config.toml
rope_fraction = 1.0
init_std_o = 0.0
init_std_up = 0.0637
MLP neurons of a small language model. Each row is named by its layer, matrix (gate and up: input weights; down: output weights) and neuron, and shows model dimensions 192-447. Each number is 500 + 25 x the weight over its row's rms, rounded and kept within 0 to 999. Numbers have three digits each. A neuron's up and down rows have the sign that makes its largest values positive.
After each neuron's rows, "fires on" lists the tokens most often at its 100 highest values on Wikipedia text that the model never trained on.

L2.gate647:481554483509488496514449481473496502498484492502471517492500495497510484526519528541504477513549494507511500480493498503526493478522537537491470483510441524503472526477521484507481534475517489495510496493512519526485468517550537473509489507516487517515515505516513465473498488478485492550500515463503510529495509487519484535493447478520507521542470495492536501484547508506484482500473475483475509476502469488512497514507459482557474486460495468501477466486498532495486535544534481505551463504517465495464534475502475501496513508543524495522480535529508523473506530467474492458482480485537509477500488508499518502500540495521499526497498470483495532509516480467482519542494508508501503501525497533522480471495532486500505519507513447510544501541508462470528492489488468
L2.up647:494506491532507518505550501512491470552452530567504526496494455502511462461498496485503474491488523548485512477519490501504479465472457460472538467486499495512513477477489485501519475517483522491528565505501477489509498544487503451525507478522484500510526447511495544493491493547493467483514531492530531523481461488448467474507469498487457497518530497495473519519512548482485497507522478474506528512498485516523514513488539516536529467478470523513527475507491483518485497482488522508479496502548498510500538474488490548514477575502507475510475515498486498526474494555521480465496491442491491507514530493511485527503473486541511525513464489506469489531506514463503494511489506512482528469540543514518524542519524457563497477529487449477495478514518529530530473508490499
L2.down647:475501557448520465475471483516494522472489473492531460519521492504503477513523490475537501508472527493482491510500533500462446547562492508537488524476511459496491464481486479487490490527504520512500461486533479551454508486509514519499538489492487454483483486454501517516458466446500518465479502532488496457524505513521490500487496515588492491521480487517506524541468482479495490519504540503505506522556466471463488498497462507457465528583508552501531496481504484512524480488448500497506484483534443503521507501529481518495474479516492530496502520514482461506509464485500482529486525504512483510471530541491512500479484489504483482491521511506524480501507440486547524504499490538484472575469468540492502476498550534486533477490525542471474492485510486505517489492484468
fires on: ",", " K", "in", "p", "t"

L2.gate340:457466451484516470482495450474511507467554498494472453552511517502490541533508510517501534463536554463526512488516497526490510480528506498530512438465496511451490478497457484507509480513497515505463546491537470468465507497460490515503534456487470470533525516471484503489491509489499477527524501513506501501497528479538533499532513523518475521516501469534478518486507494488517480523525462492500484458475533558506521529515526505491479466493498527493486496540413492504501506525499508526518488510532520509475498454453489520510502507487507543471502499556470525517525489455539492499485517500479468511468472506492480519473481538480497467490478525478523477523513505501507494476475516524470446491485518491496514456517489488502492502518482542482495516492473501473510468476470520
L2.up340:509506502498511477506473488496471475452538508481477450500489491477523540495508522500475505494504497518440531492516536528518553525468490526538523454504475500471509475520511560509471522507491502477449478463529481450513495491517520486480526489522472470494478533519479537538485501525508544501518487518515476518532499541499507557456492486504527521495479501507469497513508507475526518484533511509466525500511506500530540452515459502506501541496502511499464490524496513497472477493507519515497510455495497506489529481470493524468524492507518474464477487513483488490502518455481487523556506471485476491501464543487493462482468518474494532469485506479527507507519498491494475466453484487501474509465507497490534512470524501460470513476461455544531473520500518491495507485487448
L2.down340:518498501499528485495470490445501521475532465513468433504472511478478512526505471454499469514513481532488516518466518526455527469501474543496500504443479499463518499548510527476499506520488511505514505442494459528513525475457541519485530496513515515526456515525550524501519531528482528481529478530539500485466520509481493541480484499538513478521503477479509489510524494496530525511481515519465517493468477511501513471497489536508471476481486482458527503481510517518493487478486493505507506524535494501505498478524536525496467478485509470501508503493488526505462502480479467524497495502490510490526506488540533485470539491491491507475494508526554498528521510537512494465525531525503456568503509519521563529495542517518491494513484469472505498493523492465515500491505471
fires on: " had", " has", " re", " having"

L3.gate683:520525473529521518532506497519481482500513465483523508493495505501520472525446495479521464492538510435524508500525496467472503486519536548486458497524479502524489470527465467509496475494490515503543502530496484468471486530505471507540492494490475499474521495528447472539465489518465541526461519512489532492498515511543503481511525544455460496529464538496543515580523502499473478472478450508470499452557487502494504534549510510503509471508476467533528519528511501527504520503482486449471470511467477495465500523488508511512518486507499491515529476471494516472481458496493463442533551477473459491487517536501497530531477501526485473480505450485490521508499492486506477477525487520501500507469456532529562487500479501509542504484487512500544433499443468483488489461478510
L3.up683:479468465513513506502517516525486477506470513535500493508513551517538507510466531464479500517504544506474503461476480513485506463481502509515511484506473486510517437504482501539480500514449512526503537520534517467529492479527481521472490517507514501490474496472469434485485509481510514497513547535503487468489465476533523498513533499454472516473504482524524495494478479476463509484537499515472547547543494530547522500487489507547469446501497503537549481449541500498449471504503493489520510520509498465516512501490520512499491523518490503505484469522481429496539480542459489473526534497501482504509520537514480498518514505518480501482523491521522488525539520461536479492520539468483502527480518529488505507525523549545480525463481502490523505487538526506486476510528537
L3.down683:493477524434538493483514542493542460527494549496509533527476489497521491508505487501524488535489495538559487495502507504510497520477481486535487536547491542495526539478513477503488519494490480514525506462512490535525505473476564436514527513506508574471504508499467476498517511528516481461522525460499575570533515535455543514487466481468495476523518519508475465471495512483533497478501508474507478472485466500524502499485456449491511435499512474453464443513504466469521478477536495476462445503524511473486482474528520487505500455519490509512467502529537507515511490496501520537512491548520496516518505500517457503461488461481480481493508509532515480528515503530467473529508496467489474498498501518500466501493476498522492512487518469497482566496506477492479509493478495
fires on: ",", " Some", " obtained"

L3.gate574:515497502483553503466520512501489484543533528507441540492461496474483513488524509512520550494485512497503489493518515471526498530511503509484484519472467481486450487469531480506501518518528467461544485484499533520461530501520467531478522529485515478530562523505509492465476539472511493466471527454488469503472502518485478509515507460521508531533498495502492460485508524530472488514503556480478464462514485509499467462495524535503512540526494491550490453524536504515494468473489465520471478514499463481481522525534465572505508516521457518467501457514463504515539542489543524522519500480520522456517485507500499512535464511503510485462498539481533491458512508514496469537524531529497473471507504494503499512485483492504527522504536491535494514491472485495508480482494510
L3.up574:517523545455493517468525498521490505526474491470485545504487506522515511481524497495534539471492443511537468504496467513478476468531500537476449463502505557436470471501516537523539521481547486501473470515492489502512530463484492542478512522530468464541479489509482502502505475488553499515504472507539492506535510498517493495522484485486528507537490527493449493476485500532478538480497479490481504470491472465534477505463515503513458490519496547526482458506526459502457487497550498517517459446473503487514500487554544488436517487475515501532501486493511515488466534480477505554525506469472498498479526487487511526526455532489533499505511541512487475516521539470456481532490532510474461480505545471489486502514513521511504460521532493468513517475467490498497493503524505
L3.down574:471501540507539519491497495466518531461465518496489475490530471510490511520524516507476533477510539506484440499495473508540489464521509502488496500526534509514487460560517536525470502488503525472516518545505495497474484529477538470471509488503494511506503482530512492499485498468515455501483528495506498457523491503478498495519494512499473530503552552494488487502481494525499481473482546491481498494511488514496483458500476557528495495525519500472472482511501445486484526469444485491460495491529471497487483483482521506487500472518482501485524474539542487494501498495505535486499508466487500486487492485462494516519510509505467470503509508507513515508469481525514495502500498511493509624492446487529442553492483514559493510488537520482487496496480528496499504489480473
fires on: "ing", " construction", " development", "ation", "ism", "ments"

L3.gate380:538551472480517469458493519486543523481455463468485485509503535493517563500530532462518530508467503519490513475510497425518529528509548489523453501501470482453492517503484497503518534487491501467502503469517504474459497516513515526514473520466506496542540533505495522516494476501505464493474504463489492504463514493498492511497508496499519504538510516529553479487464510534481468489501534496462514517484534513514472524514509489474537487477508493506535457515472509560509486495523522523492505476508471460522544504525503495514469501505506544499508476463500558510500538467490492511467497485510513552497525530473542502492475473474549528509510539499473481536508489524504507506498506518467499524504492516475500553465507523530498470521509513476499528483515552480478495530507492
L3.up380:552503527479493498501484473508531480465517478500487456502500504462513497507484493480518519497538528536510523481480517515547476510540500480487479462503477501509468498481524501495467468471543501512524460522523483465506506553525466459504532534469499504500459484470490492528456493501468506511468512468531464529531527474526477526498531469504456532484517489520451509524550520519476541484503508524473523526545463522513473492472547479550534472544528517475524518521490484502519485537481522472513534520493491511546490491526468507496518484493484500519486496472553528484477473508527468499491484462483506533506467540460453480522458485511526526442545495508513478505484502474454508485521528519495482476479499489499502493512507524532521529513486514487473494463510476491514454519494518
L3.down380:472507502481476529485476499480443527519506471527502525506516491549482492533490530510511464508425510507502502540492506534481488485544470507509532497526509468553483480487525457515507529493504520513509479509516482506480504490466475492484494477502484475477506519501491547435478546527475499512500478532499545477492472517505564495521532466514532515519485514513450492506498508476519500552501523535539495496454498471510489555526490512488454489514469478480491505484468511464504474503463483496510512485518484474474488534461550512444514516514474460483509496498485460530498517500486494544488470530500477500518468519533458481518525496497512489444494529499471474526501528514506475482475483497486492540498538540493496499522478434523483515518526516515515518516518498515458481488513467
fires on: "\"", "'", " ===\n", "19"

L2.gate263:492503505497502483477508501516541476528501527470488537462507463486472478485492519533486542488532460534462479491500464506507475534447500490502469496472481523497474452464497475499472515427493537477491485529514507488516537483510531557454500522501575464473502464481479488516484465475493494506483506498514478490463492486560526474511449469485479518505484539537532512507468522471537535514543518512462528517488466517499484508517488504559481500491506484545478484498461476528541478513460554483489501517540483513469518524492509523498500508471467477475480480502513447454530479514528508464454479510514514491511466506504467531503502538494510536499513498485496464472444501488482523512513528459515496490493507507483494556493490500503481476552504510476521491496504469521516510506459481
L2.up263:508499468553509499473500584504506502548472516533496528494482456504512498509523478506536498497505488455523528511476488512522478525488438494503512547540496545437512527536495484487490499487525466514485490482526435487495534522472495506505465474516509496478523507476522494502512538511553480478516458511498482516497513484456494443526516515536500547518486492451494522500512503521449455524488517476490527514529494468493470536469512490505484501473502508530528490550490467513454485488524472487496466531484461520520445468534544530481489538515473506504510507528484494533478521497502468498465473476490526475482526469484538481497490479528529479502520488513461483471483508471489512500475475503504471499493515487453513479469495528489455521487513502540502523504481496528499551463511551
L2.down263:541517516533541498499482531501511496524554517495491527493509497497479497485599520541514525506512516508458507457518536484511482488474500520509537493529475546451483467455503522462496505488497548481504513501527519499518539487498505504460495509463494504501514469500516553496508492490502501492526473458468444483530508500532476455534442508493522489513507505514484491475455546510509471504498510513559510503506523499501491505461487514504486442495527496549488481522490470511489489487532507511479483504557444470431495517504508533470477514520454468479448454517477482478497528498510513486449490501547496505498526508455486494492506538502483495534513480500497491440533473467467516519523526503451470534466520497497509544464466474539485490485503478484467538457448492493513476467519474
fires on: "ing", " making", " design", " Total", " using", " construction"

L3.gate102:494488488514449551517529479523478535496465487477450480478484499481482535468467567500524504462552491488505478493508490473492496559456517519495522494453496500498518515511505536475477532489526491491492460540492518543517461452520477517491545499450480518503513539514520447510539476491458495478516523532470500508493468518528493479528471523525506479494452529514475519531457455460538523476499540498509470509478471508515501501527519551450522502530463495466498520462455512528498474465484531534514481474503498530470494515520480498472519508445526511509519481537499517490498491483500489517467535489531495550548465487513523486467463512536514479526509525486507490536534520449497463501513523517528460526482532525443521514495491505512460475491526507482458504496513530475471521476499479
L3.up102:506486505537485536520503505520531525487520483539492471489480512488534525483503532498551500549462506496514501492483512493534475531493459520498491491450495486486454491558502475507462496496505491511516488538483451517534480506482491467503484534504501476530493512550520504537488490528522509447464492471494494526497527523503477497508497500508513468474503491496507463515492523494515479518509521465505501474505463509549476469501445491458526530529542508499526524457521479540522496511462475516499507441523514519502507509471501528464523485539516510485521485457490517502435544450513531509486517468499487469523516492490498488491502498533517523504519492494488477523526470489508536477446478454523528469504480530524522500487513473465456480501511504522478522484506497463468502499531495
L3.down102:538469474478510527533489501532488549504557492496479481456529462484488493521487491523509481523485463467512442524516479518489493515500472499484523475426488484474513480514481483504481502517484499513515469530475507523541429486500500489492533505502518468530509511499510519524488498523503458524488512466487515522520485515508470488466480458495519465539484511512500500516488486461544540505509501507509463526520525490510495491498481556474496526455490475457499486523494490509504527467482517541511501507476498512477481517453497505477509488499502479506510490496467496532506478506525477517506562521504533455513480502537502508505491534509525472486508472507533483549522503514570515478478496459549495471449523493492497514480539504460484466504492494500477514519554491473508476503515486
fires on: " Sc", " sc", " rec", " app", " res", " acc"

L2.gate622:451498532534507516525451535478466494519507504450519494483532516492499475526494512519484492455527527506488479513544543482533496475521496516459521452486501455518495484493518485508519504502504447483489463488540503500519466447498451475490549528479461493502531536504524467461486478468477481483493512506549505493488492530504473495496505500498463486515508543475486498490543475432508481465482471508466529494496475516503512530483478486529518467476516501502493531492508511514473500482518509509470471468503536454494488521509496507491463504505462512491474520474471534474541506500524503480502468485499487502499562532506511507495442484579508486513510531504485500526453487479493490512517495494478517507455527494504472484520512494541528503488475473443514505519534474498552445517505475
L2.up622:455512490459483502496459486471510532453540481526521472519523464559507535506521513486519529491534437493501485504518528521514502514481479514536511546464494544503529479521451519507481507492501454502510530501525512480493503486512479524457518489462479524490480523498495523505478512493489524537493488470473490488519529475496471527451506529519529549493470513501491445484500506471497498510530477494520529519512503468521483495509472524464530475493506556532497467498469481490481468525487509535512478493485483506531474470516482487483530494518492466482499527488514506493471500493519488521506546506469501501512482514497495477462484488482462543496488514505480565536442525440477516460480503520487471487476500486467476458483516481502485518533539497522496487438546533456517512531504487
L2.down622:470498530468471467547468494503450498492552456516508523461534501476513502471515477496481526461542512477517513509514491558503553473539492482477509514443483498452513519516537461499500536529503491533488524522475496505502500505487480472509506522435502490514493518491467556463518521494512505530494481477456496483465526473496498513498471530471499498486487507500495496514500521517496503494479434523484476497510484466535502544501520480503549485469528465501503520496525518492482462514507526493512461471540509527523512491477488469501551485527499499527546497511518521487506506526496467477510470501475525509490511508504523482455477487498521540482483507502496507495490511483515535445564473467478498450508481488512515479502501490504476511513483498519483478486516571483495529528548481
fires on: " re", " station", " inters"